Weights of a small transformer language model: biases.
MLP neurons of a small language model. Each row is named by its layer, matrix (up: input weights) and neuron, and shows model dimensions 144-239. Each number is 128 + 24 x the weight over its row's rms, rounded and kept within 0 to 255. Numbers have three digits each.
A block is one neuron, or neurons of one layer that tend to fire together. After each block is what it responds to, as a language model described it from the Wikipedia text at the highest values.

L11.up25:102147158140140154125155134135126123114085128140131147134122119138147108109124120156101130133145163153132129141087160154175136122161098129142092157128126137137092127127104148162135102106111138108115123091105114112144139122139178111122141088111177125141131057078127108131133103123102127122
L11.up124:127121100120134135131180155139167141112122182138124108125130157087144142169131129114162157134153116125091128106092113110137132130108127165166130142087116095096129126099163160125126170115136125114127148124153103088120071102151132103168151092123140135128142160125114073117151100141095134119
L11.up280:141143164141176171114107147140109169131113150136125125127073107144138162153119141116118101168105174129078113143135115141104120136142107179151150110098133158118140095106163148147110136140079172146112134134112132111115172098150125165098119142130118128107138155115116115123150138120101139108
L11.up289:151100133126147099082167146119079147103136112168119120163123130140153151152153117103105149152148147086126121155152145083144172086106115104113142121139127092145130122134115135117131095138128115116110133079134139116169112156175157120138132097073115090127133105102149149115143103138151183138
L11.up480:130128125170153124139109154095192140116133140146134151130107133143104133096111115164106165113144155105102124095121138126131114145111120178156124168078123103112141119147125143098103122189127176137143140118112142137099130120131122142102155151138121127119176170101110092163173105147117160104
L11.up604:095166168121155123141130120114139132093139139124131135119117123157114086126159136119134134120098117184117111153105118146115133142109153130154110152152144112118147132135112118137117126138117089085117174087103137136135090119152134125113137113151141114154138096131147104154165146129113168093
L11.up911:110177133143126123093144148125121137126132127114122117100113137164113124127136160143146156101090106137128105126171114108148106129131092121132087120146130124114057120115146099113128095122133115080183146119178091095151179141112164137117138080151098106128161140120121098147166105172132145164
L11.up1275:143085131179148155135101115115113161120126147153117120145114098141143105130137180142125123128130093090107115098103129156115143085102122173135151160133135113154145079116103119135129128177110194142130145124113135132120143147143119159142167157132094108098111160143173078169201122164091172154
Colons and decimal points inside numbers in tables, such as times 4:09 and scores 62.50; also word-initial fragments like en(ough), le(tter), so(urce).

L2.up226:104106065128114091093141171167130144156165147145120127121132119161152120108145092189119190129095125098119133124128114067099118132102108117133138139097170149101122103112112140142116138123122132117128148116133117119080120108142112109131141159120159074099136132119120127118107111134134151127
L2.up282:078151108113128125153089148163113180097089111121101163138134135126161098119116119173125152155150098120105089159140130116117137165121131108114128144108150111123132118109106149102133170144130166140164126131123165116116144086140127138131135110121139124082150119125076159156164126136126123127
L2.up1380:092137120114092137113097149149152136141137110131114127135118096121175100169128103149126122123146147145099062145138148103150074129133121146155123094123143153145089129113094125131142127113142144118103140127095171103108095148127156160122135115123155131100123135097092120162111116120124115176
L2.up1493:071145114113110161092143167145122120147154115158131129132130120115155111138152122138154122157181132101096137154138171130065075115113103122113155140106130139114101136150140126123117134113096129105132126157084118127124117129139129181145115125152146129124139114127089151128139134110107131168
Pronouns he, his, she, her referring to a person already named in biographies, such as "made his debut" and "In 1820, he married".

L2.up83:131143100153144114110108138168135171148141130118100159082137128114135069146117174122063123113147158126123131116136183149133131148123159116150113150078122139135130105116140160142121116159124115144127098144119118115101105127137117126146133108156121144116132125088162185105142127155100157156
L2.up761:117133137168136153121110156151144145082116107138149165135123116137137080129106133130083139131124154136128120117135165097096145185164152179175108167100114128145133132110118117100131138173110157114145124143137167102072142135146135150136135132105146086138134133120150126159145120152074135135
L2.up769:123139095124140087155122134137149119152114139168118140114113141153102122128116119087123115157151106111104132128152142085091118093128175128140095125109136107108136123127123165130119123143093114140120150138116103137133119119157126134142127120123123144142129157133143148102103108130143227165
L2.up1056:109102100149147111127106158159113145130093094131121138097141137158143094136150113137107154128114140107129123098172175127101110099164116139163112167108126103117144099083099153124129129120093109140125085111129108126129152125153131113143143110127170092128097110138174142154162129142075149163
Short interior pieces of words broken into many small tokens, such as b-ro-adcast, Bro-o-klyn, d-ra-ws, acc-or-ding, plus decimal points and digits in table numbers.

L9.up945:104124134150105164124146123166107157119151113101116151154126120117136119141186151140089163160132129117104144157164094099181101157132127168150144135119195117133099103084113104115169126133128110082151107132122103118151157139143165076125134107114105103074115138100123124138122117090123155152
L9.up1384:156129131152137133135162159134123139096122137095150110118132119113148110112159117125114120134113121147119149111150164109135098150090132136150126160167149110106069111095146101129098126138135171085139138095144118175144156146110165115118134135129189091116175146093078139108124147102109123151
A standalone space token at the start of a noun-phrase word after the, in, or of (the evil, the kingdom), plus man in managing or manuscripts.

L9.up127:092082124163067111096105102179145139118130167104136100115130130124113106130130099131137130133134098144078146138137082145156113115167118126117143117114191114148155112132121106134122091165106114096119112122131144103145130173140153155092175144156104129132142156127106133111172133089086141098
L9.up800:082089142164102109152093112131107164115139180110114145114100130114151100139099111148103157144156150149137082128091111133120097105165146129090149126130172135149143134114088144110139127166116119117176138123119136103134100110136131122142130179093102147090117121105124114126149115175096148149
Final piece of a sentence's subject (usually a surname, also words like they) just before its main verb, as in Sakagu-chi scored, Elliot-t, Ty-ler chaired.

L11.up179:110160088156100168138134121094120094081172141101098114111114159111138106163128126093143168133130134145118166135117111108120108127172067132131153138107138104102110116119129150149125164145115101123127147112116169134144119097109125147109144135143073151149117162094138105149141147149124129156
L11.up382:088114107104103128117108114109131149124124141111131132124087127108151106126120144149140182190101112109105106157097104120127138117137101117155144112144154139112141117146092118175145119145141114123152119124139140124147131096176152144090163148158115118144172158095106143115108135112131138179
L11.up470:169124108128111111132143151119147131101142114085125206138108088124127125153148134111120096137160152136127120133119123103131106143161100164089100144142170110093108143126109101125169122137105131155145131151134123094148104090132103190164144114171100129105134096130085125127075133173129153137
L11.up519:112136120141115129116151124131119132103096103144147145123087128139160155091130147130132102135116118100099118176104131140124134116132126107131134083131134100164120110106120176140152121123111141127131150114141137157137109133152113109103111077142104130124160082124112126162189099119096127114
L11.up907:141151117110117126118122147080150135102139095108084166147106124123154142121145141118069130120132130155135129176103123100169078157152083111108131107134135145092091142127073148090156160105093128141146113113133118099105116083115123161161110132109111143166132079139123162117122094142119124139
L11.up1200:108092142119158143107126133128159130139136151119106169117106139071141108157115104156121148122135154097151129175092151106135135147150164120119148123107146140099082169138103152151123098114118124094135159175114181089183109090141183124115137134112154129129168154134082103116126129088115140131
L11.up1236:169155106134090173126160101132131154131111150120160123111127142091159129136145107126121125138132146101114073118109141159143110133144110129155109138089150132119144128105081138095142116095123133155130143153113194097111107112129134141122149147117132105079156151085091117127119131117096148107
L11.up1483:133138142152111129123118141151145161162151125100145131170124124099145102108159129087128081124107082126116142151162105130158127142133152114115158132124161095127123102091120095130121164157115129156145137136114096113094121109116162123083195113127086123116158137143117120122142095143112147173
Subject of a new sentence in biographies, either He or She or the last piece of the person's surname (Rinne, Tobin, Wright), just before the verb.

L9.up531:163112119194141121161137172128132162108131112165141134142154096134133149117118108104141167138139154104102084136113123140128126135136120150117110126133107134084108113179093128113102129134083145151082082137132113139126125147151107144112112139141113160118111154117123040123114147125101132104
L9.up736:182151138132127152119111119092129143154102089153129154125122141105092096140167143098123140110094139134110172109117150145118138160134119135132138126189139143129110122121104147144122194147121154121169131132100151101086146113131142121095155109131118121141133135151157102149136131100097126170
Mostly the decimal point inside numbers in statistics and tables (39.8, 6.1%, 8.1/10); also opening fragments of split words such as st(udies), a(queous), an(alysis).

L11.up51:120126108105145143110149125142088117103118149109113117114154124117149114166154160110104120140148114143104171131107129116151095156141164159108134125166116095101076085103103121132118132136100121135114125116147063160168136138126164117097172135088138102134151131126115172111128174146105145137
L11.up249:118166143168103158090169161124094126096116121146169135171110140127187132165131125172119139143119139099119155146074101085137082197120089130110153141147078140095112078068112128172159122128088103105131138124156119124171099119122095108134094113090122104124166132132119140119126152139137151163
L11.up402:076140144158126108128177143122114144103101106138126151096109177117131124104132128138090118196116132116142121128137128116125111135108175159123134134144132171128089114064099163143130158166129118087129159076172129132141127154120173120120152140113099122113151128141125110083139159160122189158
L11.up680:141139101111111112149142167150172124151131094163141133121125193130160106143133171132092128154145170078125136127111111083134146132159145101140190143170117145155134114119077167117145159164107139109101172132168160123091090119143134112096115134140085109129127135122115124119101169147091136141
L11.up909:127106140153095121103134094155147179117152079148078168099130136096134104125128178127086129142148148120096142111146125121133059149149126116134121109181162119142127115091133142144119121089130141070158117160147154111149126146124146110108142132101086089125130164071149101138117109115164147153
L11.up1207:100150122161114148139153142135110170099126118120086111121156151166155090127153149145135136156122137141141117147090114118138158129127163149105155111163172142134095095083132093129108139123110136142135125127161112117129131169141197095127140139122106132116108101105085100127141130144084138163
L11.up1363:106113134146118160119108154175119157121108090135070182147133144094126085121117124151125135120121137086130139154133123102121137137102091122107154133126135137133079097069115150151209164131125165147114133129174148134140142140114176126077115160132091121136152134146079109149129158097143126166
L11.up1457:127095166130101130099117153128133158098114114115129150085117114132110091145140106105097128132183101126144180126089111107114096150144120104133092104157084160136106139108119111145156101160130123073162123107146126106129114120159148104114123138144147118169141108115139094126101151146134113166
A standalone space token starting a word split into pieces, usually a noun or adjective after his, the, a (his legal, the rank, supporting act).

L9.up924:150124166124145161141121117121136140161128122111135135171141121140099121136158101112121140116145163166135083171126166126121153115100120099128180152162127116097105147119128147122150096157071135109170140124114136070122088158158178123097138131161100152110140119105145125126099077121108171143
L9.up1341:142154143140116125110138142137157117133116138189102166128099113144105109121158167095078161165136180093126132151084144103131161177109109132138108173142152134083142119106114156131136115129112167108120107117115171081135101133137099137096136106095122115106131128111116108125126167150112140099
Middle or final word pieces of team, league and competition names in sports reports and results tables, e.g. Bright-on, Scott-ish Cup, NB-A, Texas R-angers.

L11.up275:123114182156104172115141120123127111093130097192163133141152126145104113146142152115082143117132151115154130141115129119126120167155085121148126131110145109116103140137138103141135137115154186101110132151142127119127103151137089114163132154143091133139105129081131091132124104107114116103
L11.up413:121165147145126167134138168136150168100148111135102171137163107117154072103127138127109157123131223096146122097104139133128116100169134132115124144103112165135101105120139155132157110154094152183112170075133157139127148123185107125067127057131137110147120131130138102163165098150074130135
L11.up447:132127136141153100126129126141133148097140094171121153143113165158151088107130136118131157158132172127098147103108147159118112137156067155127150166125111132128114121123110168130116144133127155112081121115116131109107126126154104127088145138124162100102117136121154089110081140130073182143
L11.up722:113188117136163155166161159136116130123114107122077131170070138104100114134160121125146130136144175110129113129126158123129127130171143088074118137144106132098104131132090132113126119148093145145124137138137149088085136125173120153126172139143177110106127128131139126159105087105124154171
L11.up858:119187141137157175106129141110124124096122148150145159132132161119097102083164093135143129148092157120172132125093142120135147112098109119106146105132132103123097139097093176119130136107121126108161123174086141109141137137138108122120147127113166132176164112118128108074102181120134143123
L11.up1011:098128136136134128130133185140108129156113122136135143108093144166154146117158102109143111149173172102126088124139181125097124125150073126109135146094107114095133123109103130145103176137127111139149114080125151090106106114120115149148131112131130107094126140103155115142113127115119177143
L11.up1309:128111111148159141125109097150132137118061084152104125152118128145120104127146192148161135116132171147127127113108162111092138125135091158092152149098110159185144124129142161139125133102105141137144092151147143122159119150115122203103177115125127116166150125130138098165123141108110140079
L11.up1517:094085139104166165129091105114117156152087137154138168116127144129092142130132117126132159137101139109136148142108127125152132151166109101143106079142115114093134135130095163148154114148109131161129121118137120103113102123146106099118163130083092142144153133121125144112107089097123229099
Fires on hyphens, spaces or word-start pieces inside multiword labels in sports and statistics tables, e.g. highest-ever, Record high °C, 40-yard dash.

L2.up59:138183176138119124135128108124145158146083175125124161073110128113120101159118107104129124135100148158144085164103099090130049145157119171127113140141128161097119063093115111129107155143130144114135158161102118119114075085131117142118138164129149117131133144114115097149102131120102139102
L2.up697:144113133147144180139102174175131174133119157157156166121134166128111113121154083155131162143147102144132148128125138115120085119145102148163136140161130116126144127169148127136157116168109144127148096128135143133132076151088129126132132138181113094090154180113147141116139141151089136181
L2.up850:150182121119155159103144135141117163066123144163162129108076132100089115150125131114121131170164113176127133153126124108104089102158149136129123153131145141156106156149129158114121123130108122114148155124149147099130127107164149125154117129168165097130125132141130158104114082105102108143
L2.up1330:117144114122104111093138125132142190085094133118113146086087108080134126112144143112099124126127149123136085117115111103134121148133144159116139149059125123119133127080159110164126152147119101059127136115118154132143104085154113103113186151149121130111121120158128122122156081126148149103
Mostly the word piece "se" opening a word split into parts, as in se|ssions, se|ven, se|curity, se|ttle, plus other mid-word fragments like "lo" in dip|lo|macy.

L2.up63:155143100148133169106139126177095126145185147118099145136118137132135095093174163127119123143139130120119118117118140116136091115132131117149159143105139101105151112110098119125126132127129137118163143139131122106112125128135160087134159128128110125154132139107154131115095138113132144137
L2.up593:091114165102114119114148154118132142086126138133147153116102161129123089109138156138128151111105151136100115169155142104126069114187131164116087081117110149124147105088131136150170174116145118107165157157106114145110095154146114127139151117121110156133104111127096104108088074094106156106
L2.up891:135110118106127146121116114182144163108077106157161117091153139125156134155132147089120118135109133114111115156152103129176169146131107087121138125154135110138171157112140142137146139134110097192136132104160142118144119093108148148120135097126087142067165105077108118128110101126145153165
L2.up1301:128128149115130132082167165178144118085113111102144114115132152117126129124134108126078149177102153097078143177107131089166090122127099126132106111153147139145166155116131118145151159101141097135115181126139135116113111161124147116130139118179138147114137149104117083090120123128092176181
Hyphens or bare spaces right after a compound's first element, e.g. well-known, short-term, same-sex, anti-money, plus split pieces like un(its), under(went).